{"positions": "rope", "tie_embeddings": false, "beta1": 0.95, "schedule": "wsd", "z_loss": 0.0001}
MLP neurons of a small language model. Each row is named by its layer, matrix (gate and up: input weights) and neuron, and shows model dimensions 0-191. Each number is 500 + 50 x the weight over its row's rms, rounded and kept within 0 to 999. Numbers have three digits each. A neuron's up and down rows have the sign that makes its largest values positive.
After each neuron's rows, "fires in" lists the words (lower case) most often at its 100 highest values on Wikipedia text that the model never trained on; "fires on" lists the tokens most often at its 100 highest values on Wikipedia text that the model never trained on.

L3.gate274:520496462481559548459468470459486485490450552584488515470461495479475478565492527522509485439451405612455625521482498466455603524505410493532520523485463543519548470536493508525477565523480509490490536498587452472472463519402473582485532511461535488443576568552429543558630393517521515494540480550370556424473512514425428566496460485570489547482510424533461506421481433485546507494497484334488577583510375532502407488453499392501407451555443554486418565452554450523424504536484558442458535508459502485577528522401501548521522546464558500519479498464493512454604494556551469527
L3.up274:461450541450537542440540407524520474579497599489466412447463454452535528518449540445578505373408471548540509598516527553475519532519409493508464523565512464522416442461495479464515503473556498421521504497590479482404454449559502416510431493491519536420556501561604478590595491463457558492544457591524491668494514525467481547462484427514553496537440465572596512423506519577461466512538479474532516527549587500502394460451498496409544450500590526515438434529398468481487512501529450522510542611502522491519501480405596561509543552552534509481487497505507475515532488529579515574
fires in: "years", "year", "journal"
fires on: " year", "ion", "our"

L3.gate168:530472552450448469614506490426553465494503448534486479498452464529456533505525420438459514529532559512463470460500461498490497417438464496573455509564545407518463607541445447567531417509465509514507462573462549433452572505498482488446483554438432535550481601539562454486614405483506518536445504436515430502500526481521471504431475499512459492641489511499478543489450465465400479495565544506459513518525581442563484513535446526544524446456556474411562572519514539643450504457474532457434496461601427470508506477487444441461444495483599512531390583525506439465531399391377503439
L3.up168:559543338475511462560515562530507445476487468491474522474486488518570450486459534499565542392594471533460487540495486496416449503464561563543582463495483493397529516620440461540488393584605554569469463480485517534461471513591470474513532581531489534568531530521546462446588469462533473503500554523470652471429503455518512601526467384457518543569553455518542476460483469512441496446519502559530530501567446433491518507559488494508505512520464498577459516409549525556525471584486478544482596431481467555494524468436541574523452444465585517608534538537544585474605453527580493481
fires in: "2", "1", "1872", "21", "11"
fires on: " (1", " (2", "2", "1", "("

L3.gate123:494427532493475483520608595509465486507458569571439504475568492498481522546532494500539501487525458471571428545568498546495538489481519506520521440439579403510419475523461549441454516567530417552401506479525519479486475461545426457459445470528505508566460509425554493442485528466429516512557595514507478464530585539503473504399494485471479441501376520522563491482436481431536517511489563503605511523523548567552441596558453490595487579531490559491540442630546407551469524533453433440645516453471567522402478558472520519535496519504591540400567585498542515518488439413591441502
L3.up123:470434422536500391502432556499413556498482440488447534510515563480481441467528437501576490493578488550530590554561565507543536497498469510455540458489588540507507483421412472469487472472550524419593437457568423510502590454443590504489431491511504532448482567399475515551463461465449526444428440515536520479435468453632517617515508439473515526512436605459531540490553438497492490528468411543498459482570534556450382485598464475482431471511528531417502488398512471447505441581463439535523564474529471575539504522529454520416574560508542558536487518557607451566507531486549511564
fires in: "before", "since", "like", "until", "after", "time"
fires on: "ore", "ince", "e", "il", "ime", " after"

L4.gate102:494460611409487514500470513586495537504547544486545457518504546508485481621545486543363613448496476442521534555507528498439524396518530428501489504524480494594521495558593548523507466513571513535489530470349466464531445454471492394507518482538540622534483550481505467538510474526541534478581480478474492561550553456465495536480567504528409460504476478500446526589449533509456522487541535507685537476489462503500559540445623526455555461431460428574531378442519588468474470420508508529553449528458497545482555553433531482491541445488440526462436453604534532484538444486556542518
L4.up102:564429480492408533425544436547448469470432499534464508500460443448415436524558468478464490569533603529474476529559507491555608437460477483536528518502445482513476554454533538501476463429472479442542487522505396449485574532471539562492535441560561421477502463512569498398538551489369584502519585549546467552524545544555574526447484443502519437497467548601523505571432460475598518565454436546501553563630430424535448497552516462526489522472460434446503543409409534381472442522518453568475502463454561577487551513508451447510508472546563516455505555602505557537504487486527539417
fires in: "had", "have", "that", "whether", "where"
fires on: " had", " have", "an", " ab", " where", " that"

L3.gate104:407537490508497428485517485501528449650553523580519500423525520530465486559503518522486554465534511526443477575508568514513475449493495508513586459535553473519488509565497515386513500444486453474436490504562451463395550418488411461529444451542474558557512546525520524385484437502503589578536562526500569605613484611522466538461575532518565533415473507484571485517535463490535497507464534559563519536557510488531464494488569615515520551591510480506555447469488385468379436516499507498447560404382452548448480526552541486523529536498624565458503568516532498421514495485555554432
L3.up104:471361541527485515504478454517489453638491482528513529465512493548492533521504457505537527461539532471548477484545591501495503439499495475431531418583550433556527436527443466435478509458480575466497443553538558444532475540498473490604485457497491506539525456485547449528497485568519498512529472546516535480592526615486464557377535479456481564429536492478509471444455461562507409419541414490617553479545484442480473494481534613579525548596527502534565542574589407558402505417549620502494549472481459591465514512493523409444573517474528488431466575603506399493428470513550533502
fires in: "after", "before", "for", "when", "late", "force"
fires on: " For", "ore", "fter", " after", "for"

L3.gate232:452490518516535399428473506507493449515463450401562468481589600451459565469440507470517547415475503547513484507514554531607496515474398451507497521549541497582491485533459517443572602478511515535383425452462528511457485499507505486454540542460564476528553472427480581444421524563468474521511547443542531478527511472468444565335491436502539510594591523535441509448455517452448520463490591504431494482518531569563461575596484498517451443542563520599545486470477475543505542562446476514535455539552595573508507485491407475475540521537474399514541515542542482676498468493547555567
L3.up232:489517405446505489396497518506476471465443428391625532508423438488408488517518497517555522482501433461547452480599459516519484382521482527461509448469533552409507513523513526574501483512501485522565457394542570499358535639512490465510517484491435394509486488498523499413496565501527503439529484502419538473451464530550496497548500539463455551560608507425512450512462583542492514435456555466492505479503503462583501510488527486614448550558630482503506484494534496480517600523533555455484561491482626522565493442536478395433477407470436540540478510618500485496514510573570507550
fires in: "not", "more", "even", "late", "only"
fires on: " not", " more", "ven", "ate", " only", " again"

L4.gate259:449429575478434465576445608485460497435559533553491529492515553536549441449505451453497565443504405616405484567504534480502518571579476476483472493613452433496530522561506539417578476491507514458441401498543578465544485521501491494401501459444543538493535479488476587481535533481491508502489515479397478546383518504502496438474451360433509503445577572437584577531489569514562570487480560474455430502511516555490568536557485552455511554458506473549447619562478507449494451452438499600618476505583561525428486539464553519443441457532497524475526508467558512433427502502515520454
L4.up259:458505509532457474467473527492547552412490531464330492394468473543463520542416401526493519513485544528535496558484493470500535519548452503420527530401507466513511456474557559476539441595531501475535472522374545497466460531478522468534565609584424515474505487509516562567448602547484531521483477495435487437440475525418423457319528527525581564556495500535505547584474411529586519624544555448515484473461528517523522480460522515535521505498451514553536417465568568529470532564554517572538500497527614453481456518579436509445529517542441463522549521463409463433560447468453465538
fires in: "and", "institute", "known", "introduced"
fires on: " kn", " and", "st", "t", "und"

L4.gate399:399447446384404514477558532474447439475518444561551513513505516504458532452498517497544593459453500474406454547503520498488623614503516509552443534419567457552571508461469494557526535435473547481448527593475562510480495515494498548558390506441517456457527501434442571508491477530487551444533615560464455458565462577534407494521485543611533561469463551483523512515380554541475469441398569458525459474489521477583480412556469452526513463597423496438495399463500592517484524447515556528491572520535561479487435558565492499525434489472449459457470504494501557483443595519593477476
L4.up399:478553449494435545398449449474488490512565515523569528525464484537427512486438599517533524608422602532473488576550494453522476554472559505576558515518570553425565456547450555484417495457408473464570476469438437486517461481578533482509432556505509488425523515469514427546489460640499526464454509453540471555541491511502445454420428446541426505569519475509386551447490505528562455567404526478461540519476410537527481434598649532542513439523488495511474479454388475428531508567537500516470558524440480564441490492635546528528541538477532476436447490490530533585458496433479502472
fires in: "while", "even", "may", "what", "not"
fires on: " wh", "ven", "ay", " not", "ust", "ill"

L3.gate415:508519457478419522563460492524514508497548525476571568485457534575517496526519505525516557441527464454499497524574478527518541363382440447489514526538532421499533476448541431505474494488519453578490601464475451577420569397421434475483539533512588536633548594379538475509481511427503505445508521539553496505438525513524454490500509509564484464568457539521485491496526584430604477537544515562547530471497467440484463457490498503557441602502428574497565482548606504536389489530558459524500503481437467560563593500532556440408489521421636483465505528498528503514479369487591491485
L3.up415:447434481384467512524474525464564495594512555503483409584458523615431533516545488532523553500587461441487577472496483452449482461434429358409522533416539584443564438524508502423485459461522514520471482478553552551403457432518474479583564527453558471538482447448519421468463525546536463402496532687565521472510622564481520525385534516531473527524497454431445505526525492518582554490517495516562497541522495511501440409476509516538446572547541562557522445599530524529413490451532560460503541482448532558538474460488509584420520512466526531491485519503532486465517453498558549496
fires in: "after", "before", "to"
fires on: " after", "fter", "ore", "to", " for"

L4.gate99:439545538448447502450422626518525491472526513488508467535521578424470471564486421518624554450600462573462500534524430546392448497579531400462523395500491461519488490476563553504496514460506538465533538474520580433448524510515451513497503601507540443483555486408569520561523513498470421491529571507441538598452465495476526452474506489511558451449495567414563590545520534518506537544519519457484449514471443526538491558474453464496434471580568431466507506523485509522440480469484500495629505607563570608578516501453501473496601542577569457548542600447601585516430498497497551506
L4.up99:472493471515534548432430503424519531456505519495484463513499524526531491500560469491495556446503397437550494507567500372557539511519521534563542478432470499543506517595458438543588545475480561456408542469524564517553407565523393423555428490443454481502375551464540546454544517532558467510491462514446518520579514544514480434484426483499406602523585511550463503529378440499433520419445499392459484468463468493574551493471444587486555521494432479447467566507521485549481486539553534598517554497594534550481458572515480470352481487527528526483419479555482511494458572553630510449
fires in: "or", "more", "original", "even", "and", "organization"
fires on: " or", " more", "ven", " and", "her"

L3.gate378:494479474485439560524533521498513508516492517510578510492510437483389471564587534407540523467546484570515501476489411501564476552503488575490499548461499525527502556393541461468581452487392474563510452457484531501530470475448434471565521489457447518481503502541493508566503432510537448511360566591484504385589580475535534494522489468471445511524473534476478508474552541476463568528490547424542460482409548557453459487512498429529551573410556510409483487525399397511586508540625619558526437531606542513561429454520543491501517483588554485513581405450513505558580467462606544473
L3.up378:469443502444405525489473572584463445517412535493433516561513484451378480543441411509522485446484614490569448478489502591462555541651487534432466494481546564471559490503509465487526484547487478489499545536490454466561536523475509504421455529499380429417490514589521538553480529544534460396450481516399389488505459526482546476520515419443511517554398528454426508436523390601535461529509444481456541455507477429540500460459527455528512507582616503496539534541466502487536466460581533493529493524475468412559501480497434545516489591449469486458523559485510493590414566375536484492
fires in: "and", "or"
fires on: " and", " or"

L3.gate428:571498439478476508492471545543591448433510504484461516473613527550455581461501511550503515538582430519420470538489505545485478470494517504567568442577610539478520492552566491392502572504541429479507602536515624462478451537418530518471514450377490506480479475481479601626442551484535550469475500429559509566535406502462469481567467526431461509486415458387446560498474538459453534421476631487576484474486456516543509463507493496537535514419516491486584446565478471520495553511506440487451454574543506541470569621538502515505477513587647460492538482539472516553491459558462546451
L3.up428:560409483437565537537531610422504489497503454560468588519551572514480416514462583487567490534441598488510514535616498522513538496493503497487468595420550604413506538494540523543480436555501509584474597503484567526460424490495514551505482463548556425487436492454430490509465444571440553414484559508466449542493460520489432421446498523527469533490480465485501553459457518493536524640466538559571441540483453518411511427521508452543441558490523590534553417458517539536508494409575452530560542557558483498540417393450390514485514516520569411455515483456423512587523474434547514494
fires in: "while", "white", "what", "multiple"
fires on: " wh", "h", "ult", "oh"

L4.gate415:490540426529458415494601544502460510481501489495574445574549563550446502588544618475469520488468515518425526525508537537515523477550508415474525564518402493507537492534512521572459416560477469604466484468563436444577503545455535503437413571491443506470510533418467446473422434520440535560502505548566447484505537568530526482514459463496387536396567485515430498502518584472531447505433561519410513537563500418545495509442509469450576480485568509507531496539472527458559485441456536505447556577455633493471481450509453570585572460525456520437485515533487385472639433513442438578
L4.up415:430498584476486615491486467489622509458466557481563532523466479545418468455408545475547555539586503523527515395443454539519521403532528479409523460495510487438550542498577543439518414515504480505497527577489508483494487511412527537495429535435519457530495571465484539434511489532471513543428497556464563486502594525519460570547444442520449512505569416556516573483435517572595388588429529550505544574485498465607540551470535443617508565470508418407471477400564446551483472531568507461524484493485566547520532515602439490528479485474498476463487497558445552531522461425636544503
fires in: "had", "washington", "have"
fires on: " had", "ash", "ir", " have"

L3.gate29:526542510426472386513451594545476611485460502527577525561518569489551464510536518554506423492512410471525391510449493492428470443524530478516555577512492457526565587465499422538416551553447547559527480496502502496456450446472545503392454543466529528515522569433398474548568451546511410465473534467488562400605482477594510599498478604554474451548558535554542506532402523551452469459436482457474527555534497485543468477480526461514523544515493482477570545379521537524459518526547555526457478467398577547548511486456422498501406413480509530580509528424539465431591538466438554524
L3.up29:527465489548449502464614631502518595551394529560380472580445500536479512471523539464493514505515477507516374494544475458463417422467507478647492549510442503470497528469519478523441489488491505549464529420517551440461489445525510474430474516339532524422507538473530477534534445550545450542470502551539466524583484465536566515498517555507518483596500471521480474517496436553391437433478497564481575554545470479467545504551464535531612494583437463513571526442446584494637535504484578422462514460506507484568497480491448510447442351470517503511499494440517449466559476479458529583
fires in: "2", "21", "23", "2003", "2007"
fires on: " (2", "–2", "2", " 2", "–1"